Part of a small language model's weights.
Size: 9 layers, MLP 1728 GeGLU, vocabulary 8192.
Architecture: RMSNorm before each block, rotary positions.
Training: 903M tokens, 6887 steps.
MLP neurons of a small language model. Each row is named by its layer, matrix (down: output weights) and neuron, and shows model dimensions 144-271. Each number is 128 + 32 x the weight over its row's rms, rounded and kept within 0 to 255. Numbers have three digits each. A neuron's up and down rows have the sign that makes its largest values positive.
After each neuron's rows, "fires before" lists the tokens most often just after its 100 highest values on Wikipedia text that the model never trained on. A number after a token or word is its count.

L6.down579:148125097153141122127088147149104156119156111127154110104104086095109099129188115126070110135143104143076158043157114167171083125111098126089057079111135133116127125203141109169129123153122115138095105113083136102156147146167117131107106083140155167114180154127204137157129098102169131132132058153095119068116199156114128133126126092123097138144092168172156179166160155133147139113175
fires before: "\n" 29, " The" 12, " In" 5, " It" 5

L2.down1362:194133063105100140128181093152171149128131175146122145151140113127155100064081162144050062146114091147160133134078086181191127201156144197132171097139159086120152173064180142135103156096107101128093144117086102126144085078104113105187141168085109157248183142159072151161142160140129145090150126155091104133081155134154129107085112143139148141148110146145130113119151137186159155110168
fires before: "s" 62, "t" 13, "ho" 5

L6.down9:089109147161094188165196129118114206153173084131159188136163123121065103149148141148162131131167105109102069159139139092111081075146157177102157128059135160140143136142125140106096061147135137097113116160132161064150174147208138154182074128124146175123129122159114136122138100160168084122139118073102116094133173130142176106146065152131146108174153152177148074167072170143117053197154
fires before: "\n" 75, " |" 5, "2" 4

L2.down818:180113086086178197146073151159156132136115074107132144079139132077116066139140172151159135079136125169143071114172119135149069151163161097176079126080068144091154040144133125078154079118072169091100132073176122158133114077186101094129185127113099141142125075085067155151152065141153103084144143055082102142152131150131130148115111162144116131143139164072160136114109172148095124143198
fires before: "==" 22, " ==" 13, " and" 10, " in" 8, " life" 4

L6.down249:156173105161147106144133169133175155098184117182127113080108179108072182149098095124179130086166093121154171173115138155092181113120118148091125190047166132099121111113109147134098156086116134138073121125072188158146153204208104112142107119034118134162104137177155129145096177137162080086136117059206145115115141125125150141147131112087135117129158130154120079143161133095105167143097
fires before: " " 47, "re" 4

L2.down1395:133069121084123153154128103078069114087152150135108146135155126132145143216093179158177154098113086167166152150103128136129157184140132146135065123112158144128126173152112092115099152133109090135163139154138162083100108138104102124099154143178125165101114089138133127088090128116141166083129156182098119136145135105116181107121154129140125160129119144135129130118130099123129079131150
fires before: "\n" 32, " a" 30, " an" 14, " the" 5

L6.down320:094125186087162121118136102161095092134133094077112021078125175124144165099109157160169072068104104150161111079133090112135148115144143164119132138123151148165108113114116154204123135154034147066071080116080103140107118127086073172093107169125112127165166220114146120183075179129037117125126125071117097106153140105158144126119105174104111135104184105085129116101158087123145092126158
fires before: "s" 81, "stra" 4

L6.down1538:193065064113181044168114160118075123069146104095074118126134146121129148170083058118142137140123208125129182124108136130137030109169187216091137086136171109143128125121151110163118103124113155112158133135137145139117112145133108170144143102145139129070141088142092067105134133129138190139175182148152159152137113116130152111179096123169137153109136085123121151132132173080140169146064
fires before: "," 51, " " 25, " |" 9

L6.down729:165105081126177136133192170130146102153169157068137177149060085103164166081120163170081149100146137169090091178162106088127162110131051156121107099108205107089184169089162136154171098123106177115136158113148131115116091152089056157167132129140109123082134064089119164106095114134136095085231156088156092117163114139166158155114166144195157113113133129176141095141119098182173095115172
fires before: "\n" 68, "|" 6

L2.down998:089080167121159076164143108108050142101111094111129120145123185096119136109072180133094153112043105199134092090119159134135114112159059101192089109159109130072122132075109111116161123132139169162154069087103098121158074120113126130114162148090136169143167112098176167119121102178159125168120149096100110128113096142128099134120111119127123141159136141181146104095139078109087133133075
fires before: "\n" 61, "---|---|---|---|" 7, ":" 4, " (" 4

L6.down1338:123228029129133142143118109122145123132176172134114119119112120194149118142089133100135157152113076201143157088151165139155157104104112161114136121080115104144135133130167150082126106056096136090135188156135129085105150170159200081048089150088128130159130102112177112111127116146121103097112144083148071083119075090135156082153080156103096105097155096142106173116099153124154136130212
fires before: "0" 43, "3" 9, "6" 7, "5" 7, "7" 6, "1" 6

L6.down1331:100082107154135147172184140050060129121094115189138116159051067143136162117103160200150118091088119178146187146115139102136131058072168088142131119183163113046104149122127073152078096051062091151161147157128118068087108170131126139131152128126202119106105150168121132142113206096105155097066141141156170073101122166141105147139179114120138119165165083149139134124141140156131130135166
fires before: " by" 30, " in" 9, " a" 6, " the" 5, " to" 5, " " 4

L2.down965:150129162119124096136133160169154099110092099168155139163120110088130148107121161185094207087112040138113055165125148143088132136163122156118143103101162175136153189105115160125139165115146117177064084114092098126124111155149145112132137094150087139099097174117102116154136106116150099104098146086124125136041111127131085188086141177095070147132104105050107161140092034158117161116168
fires before: "\n" 84, "-" 9

L2.down1489:121155066065091114177213105061154111110082102110123164098119166158137112132135129173122070121118167128188072138104097182113143092164150093137127072083157096149136136128151154181137150132118123101143148109111115163097125141152171069130132154141129144105095166110146137129109133109126153134186146139179121074089105144109150125156186183125127126118098152109122129144156155136097059181136
fires before: " " 33, " Ro" 18, " A" 4

L2.down129:152110149137104134124092110140096142176088173071058121080109189095126160121102129148145206175130066095132146156140156123180143133116148083105089093149082125115129162140130089130116192131146101163124106084144150080139118169106133173082090090212070177093102087140088167110135114106089181140191131121177150147088095132148188175124117162085097141094161150136150167155098134155197139107201
fires before: "-" 34, "\n" 31, " " 6, " the" 5

L6.down958:115092094140177093145157121143148145117115158087139148103086165109136166155057099169081064107128168131113127150124109145145062145107144100179131116114156157175159120152125140156125176190151111106090110105169095098143149125148108138181104190140186143143113171114154076147096121177089100054134161118123091118121140139127075063141067165197187106166117114088123099096146162125222126125156
fires before: "\n" 34, " " 11, "al" 8, "cer" 5, ")" 4

L6.down1628:148136105133106124076149116148079078132156119191160098104148123147072152176141100134128136172134121125162143156127154121111147130115100155157151103147178147127092146101112131089147144119188154123135086081109221146133129163110116107102146070162124187205129158127149102143147141179124127056088129097152096190167113116135143123110108098156130166080137065085099086148106095110132078112095
fires before: " of" 37, "." 10, " and" 9, " for" 6, "," 6

L2.down1319:101091109093169108126166122148074128075058106183110077143157147126159137139107155139109119115135141098146131128123142115169169156156111185155131083120171179122138071076187154139080072151180085106111118086118143091105137168043120084131214137145188113163103102172166143138136149111162142114169135186129127130158143163084134168160059161155140100151106121158096138178182124154170155133145
fires before: " the" 39, " a" 9, " his" 4

L2.down1289:158140194160080165142115136137134078121106146089102164133143099060129100184167163093078105206124091127112133111171137143167159094215155149136074136108086097146150088150129136144159092158153116115139149189185168111104075143072157119106153152127112156159081150121095108186159150087083177159125158144130066053089161115167149078087099128158169156119108144144142145122120104119138160101159
fires before: ":" 29, " by" 16, " in" 6, " on" 6, " and" 4

L6.down104:114118115120053083141118129117103160167140141150101105097109101147114118175162213113128134112092150134136071120163135150168160174168077151120193106155164102118140142133177094168079072101086057126091148075155138173195171078049061108134143109132148094112129143135103203163070113155092109094132164150145132139109131155171100163107143156169109168126136136133114119111112102118089161118138
fires before: "." 62, " |" 8, " " 4

L6.down1443:133107203093122155115138112096121044178071118105196091127185108149125149137146106095156093154090038057119119129146104087124207103120107108117157126067129108109109125173109151160098126142056113036174162110163119136123135106143126103105123180166120157100125073159137093148105104151146155152173093102056090174093074135129133117162129119121151106156085138180143122152121119124159144128116
fires before: ":" 46, "2" 11, "–" 10, " |" 4, "-" 4

L6.down561:112074156069153135144104100129166141168116112151161038100159168100136079121107132173078177110162059138173138063091128115125139152209117124099130070139105131169158126036120081122118151115092134160115127146071130083147129094128157108155116176079132076128113119101146129125097124135123100163165127164125109093118110130114109086178136124177090139119155124117132110089144137105190172122107
fires before: "s" 48, " (" 8, "ing" 5

L2.down1541:126108137128088170104139104178159109169065159156089113054110187077155131102130152150108098152124138064184093136048123128099087125107163109132097047111179130130089172142114127162109161086187050166057098112092141077129136185124099099047099148148090164180143088112163148128101104127101113135206137124141114084100079132076128186142150182148143188123109134069110204178161149177132147143048
fires before: "\n" 59, "-" 32

L6.down1444:141176154095108114155171138120143135191143076112127095117133079175162148136093187151136187122139147117126150150115143102100121143061080152139097096103081134161126117090132135103124164195125178117151125138135112128103129146102132117125106129158182135060147177115126124123129095054106120088072094140138130143137192143096083182148167141171111083096096156168189177165155107097123152123110
fires before: " and" 42, "," 13

L6.down1545:123089121138073075100126086128106124075110183146107171147156135071109136140084088112135085168116100094108146134126107076220186165161182168102153180077118121135182136096122107078122153110088184155115164098124126068173103075143217120122130083159119142102183062113125099113136128178097176086160108140146114136162165137121122151106140127100105076063144077061123099095132128114109113089078
fires before: " " 39, "1" 13, "2" 11, "8" 5

L2.down583:159094145110138121085146107071088122105130157136149121142161105143085112125076082119135181174129119114169095132079077124116152122104162161068165136165140145137110183144149112137091112079121082147144074152175129106116086184117114068118121109133145111089120104190151174122117174104129117080202138148158156099118116194133184134170100130130154152088098117080182143176150108141100113127108
fires before: " the" 30, " a" 9, " by" 7, " " 4, " his" 4

L6.down1158:141115188112118101179104112143182173196110102106158081205114096085108162071139128118152075097140085082110137160063175170132120167128152141163110054074132055086138153106088127131091152150172092086175123119085119097115075141118128180119123125121109114117142145148104173143112171179099133133140155118116150086138135150124116122107133134066117044152087198070140099179153075124157117138124
fires before: "s" 82

L6.down1075:167138107149211130130194160202128127164111142130117095109079177214136111145131071159174111158138084131149137101187096164116125139087111095125187098150138088063202140140095114134132157129129148040182107133150097117111103148176129141143121130137149123121077165078137127120100070131177115120156132094083122126148118098104133195111081175094121096157160156103106096131142133171128176040091
fires before: "\n" 41, "|" 16, "-" 7

L6.down1627:159081120112109158222101110133141101104141150119109124138096087153156103108075109135101141116141133162135082160106099079135108072135169113162104082116103121151135071083126154121157102148116106133099074144107154157144089126108101092069094111137124110136049103058095110139095096145045114122174156120085115142110102157128085137155095085202200131133126152107100099169100155129113106114091
fires before: " " 92

L6.down1544:108117132181134128161169202220135135088097106129087119086116132180087139100122133147113139068147158152154178136122160121127173087136143096175107106102152141128131179153160141122137094111110150148106158194174155120112190121137102078094110157087093131127109083159167176129138186148128160185140149096121106146144098136050145105140093116136101115132151127102144117106142154161134125096124
fires before: " " 92

L2.down26:164072121120153121124110098106135115124105143150110190099129106160144144108165177125091170088140119149106093118120136100121122095136139104170189165099120179174198127185055179150126153204118131130129144151110127138141172087163073161124138097071134127088156133113150088147189097157122122139192155115161093082147115070083092171108110157118091102132092115134093136104166119145091145132085
fires before: " " 64

L6.down673:127142111194102095137080147120140139107138108102148127151105194105076126155116166085098112128064114140161123113150169168132174114115133194118053146158160116133165159123101149122144164108090125184115135134137167133090149140106109127130101100135121073083161102099181163139038159071173103093119124173166109119089086131124079191099121137080138097124133133126137130196142124189072120200089
fires before: " by" 50, " with" 4

L2.down1170:086092185156119165123092145099160093076139113135148121117114152094123117153132142125103180131155061148112095118122097105136137105145108161170091095104133158122115129184153126118104150144057135128046177196140138146122128160175124106147142126156105098110137150121086182160140123083181162128138116131171132153118093170060181160129129186151092092163138148112120107146143099146103123101088
fires before: "\n" 87

L2.down1550:167160148115103087159152126168131139096112111124138119101169173107129144111143166151162084185130112125165197128176087235125081129135190133088117155137070163076125125137114133161134154135122145104126155129113082101141107134096122129154140179176117190139072094148131100101155126119128137142155140093054130120143128143088095104128104164113131176123129133183102179098103157103091107144095
fires before: " " 79, "3" 4

L6.down676:139113077111152134119121096127186169173099057143083076111135128158142125118118126160123139162125134096170110154107197100154141049088132147086212091110151169105117104074127125149150113138129094092081123117156100103157076072130188196115134160172106132069167162119161143137101168157099142111168110116108123133144114153114136109151113107152060121131168140085198111166141136097128168111130
fires before: "s" 60, " was" 4

L2.down1511:094143123110165110122145156091143096144156100200123084085112133142208112115077134207159074127098174172070157169176149135097198103114172144154128176085074100192160127120057104148119100117105139139158105136159110158084135093164106098130097165114161147105161142102114126105144136187122082123172141120130093079140090137155062180093121107139071165152099171119163139107119135146174121148203
fires before: " |" 68, "–" 17, "." 4

L6.down67:134112163095196114170141101186123111142093116099131093125130150103129126132111107100126199102106145186178126137082078135111082086155146179092122129153130125165152064173143048121122173104163154137098109159094105127103126079119124125139148079124098179151158108109118072111138105150084149092066149160162162114046101128080142099127123125099120095127159152144129129166153117110112092197135
fires before: "|" 18, "|---|" 12, "4" 9, "5" 9, "|---|---|---|" 8, "6" 6

L2.down1284:086139149188154089124137138097106155151086121057136162086149121138082144115101123092128197145117129150191147133137135134062189087115144067087138122141150148073176144104132116111112124100150150144089119110076169170145112158103098140095181217155127069122145078153153173128140119144143123127104163204124150132155179105164123148129114129183148078143169102145143110149155124114119131171129
fires before: " " 76, " —" 5, "4" 4

L6.down1327:084109171157108181129123108126133127141208104094115158148134163082123122121178060151113144135131119075045149130078162124132203051131117144137138151141109114079130166121139117140121142075163125140166157117182123121117187197151169130159139082079049149134150068123101119142154135094094125101096218159097090079141111095074120123107133131090117116110125117116174168097158066095151122137162
fires before: " " 44, " the" 8, " a" 6

L6.down290:146095115132193098090128149111105111150126123179091146136172108143167084118092101113153070091116195167072098220137127083158091094151119156151071122093130150141118067177099102125079191096196126106166157162137181161179120135114095119114181149146156152094184081102159113109183102125116133096122131156163145099117096134158106116138135144137149153123130150099142126136148093087159167156180
fires before: "4" 17, "5" 17, "3" 10, "1" 9, "6" 8, "7" 8

L6.down1098:205111150154111090145197135122173135181072101196130139082167182171126112119122147121109124125121143083116094136144080068120145140106088098099135142084140139133152156114120130186099083120125140123137163145140092100118136162129135083091110104128176174097152160136097126110148181099155130157138118111118147159105145107110163060080126151135187127153189132185099193112144164130138149082148
fires before: " were" 14, " of" 14, " are" 13, " and" 6, " have" 5, " in" 4

L6.down437:099080131123118060099083116110085092119141112121142137156067119110166140156152104084119159144124124110094129103099086079136075117045146163112166133173155095177155153103144139094155157157067121060162143166135099165115163116131135111095116137105122096135138083155178109123097168108081109153181159099125192149102106123150134133095123124158120120115178110088136095130164160127125157136146
fires before: "3" 40, "4" 17, "2" 13, "1" 7

L2.down1704:136102100167165141124107132127074060118112127129181096146110125114073093078106152108134123102183146159118121118106089102153105180136160140093107118079140099117150119130081162086152124153064148157097129075098195132156097136095131118175132096063108095092191121116107143143126128119121099124083139124150111108193091163147145087106153154095099049100119100077100128127103077151107111105148
fires before: "\n" 88, " of" 5

L2.down295:137190094118172157163133147084155149168165097103095144136174096105162171159105131117132166109111156070107167168128084063135126152150107129188149112156084129141121107152156131109139104107135132120135109085112157169098182168102138136109166144109141118118122146147105099148099182146118159098175104155071159142131168154128113149196130089171171159088091120141164137148110108154161161112155
fires before: " the" 47, " " 7, " his" 5

L6.down219:110135096119044120125142115118150104046094085132185121078093152114143148120126102164109118118069095086168122113123089138160100098114151149138134084095093092122110130125079118141116156120134152073176194102123124140119164148145176073161105079164155102147168176098160131180074169087170207131175128143125172092101094157136113150092116147168154171162140180126135106194157115148115079108131
fires before: " ==" 47, " ===" 24, " and" 5

L6.down787:107097126182122137114175137127104145121179131195142147099129060111120068075094097150133191067140117106161089117122154119091117112126097104140145136097108099114121164115143205128160158138130148199131109081170139161135105152162138086120179150202087177096128148114129132088079120151168185130129160155169120078109125166172093166074121147123142158085084126131096149146111126138140082083213
fires before: "." 67, "2" 10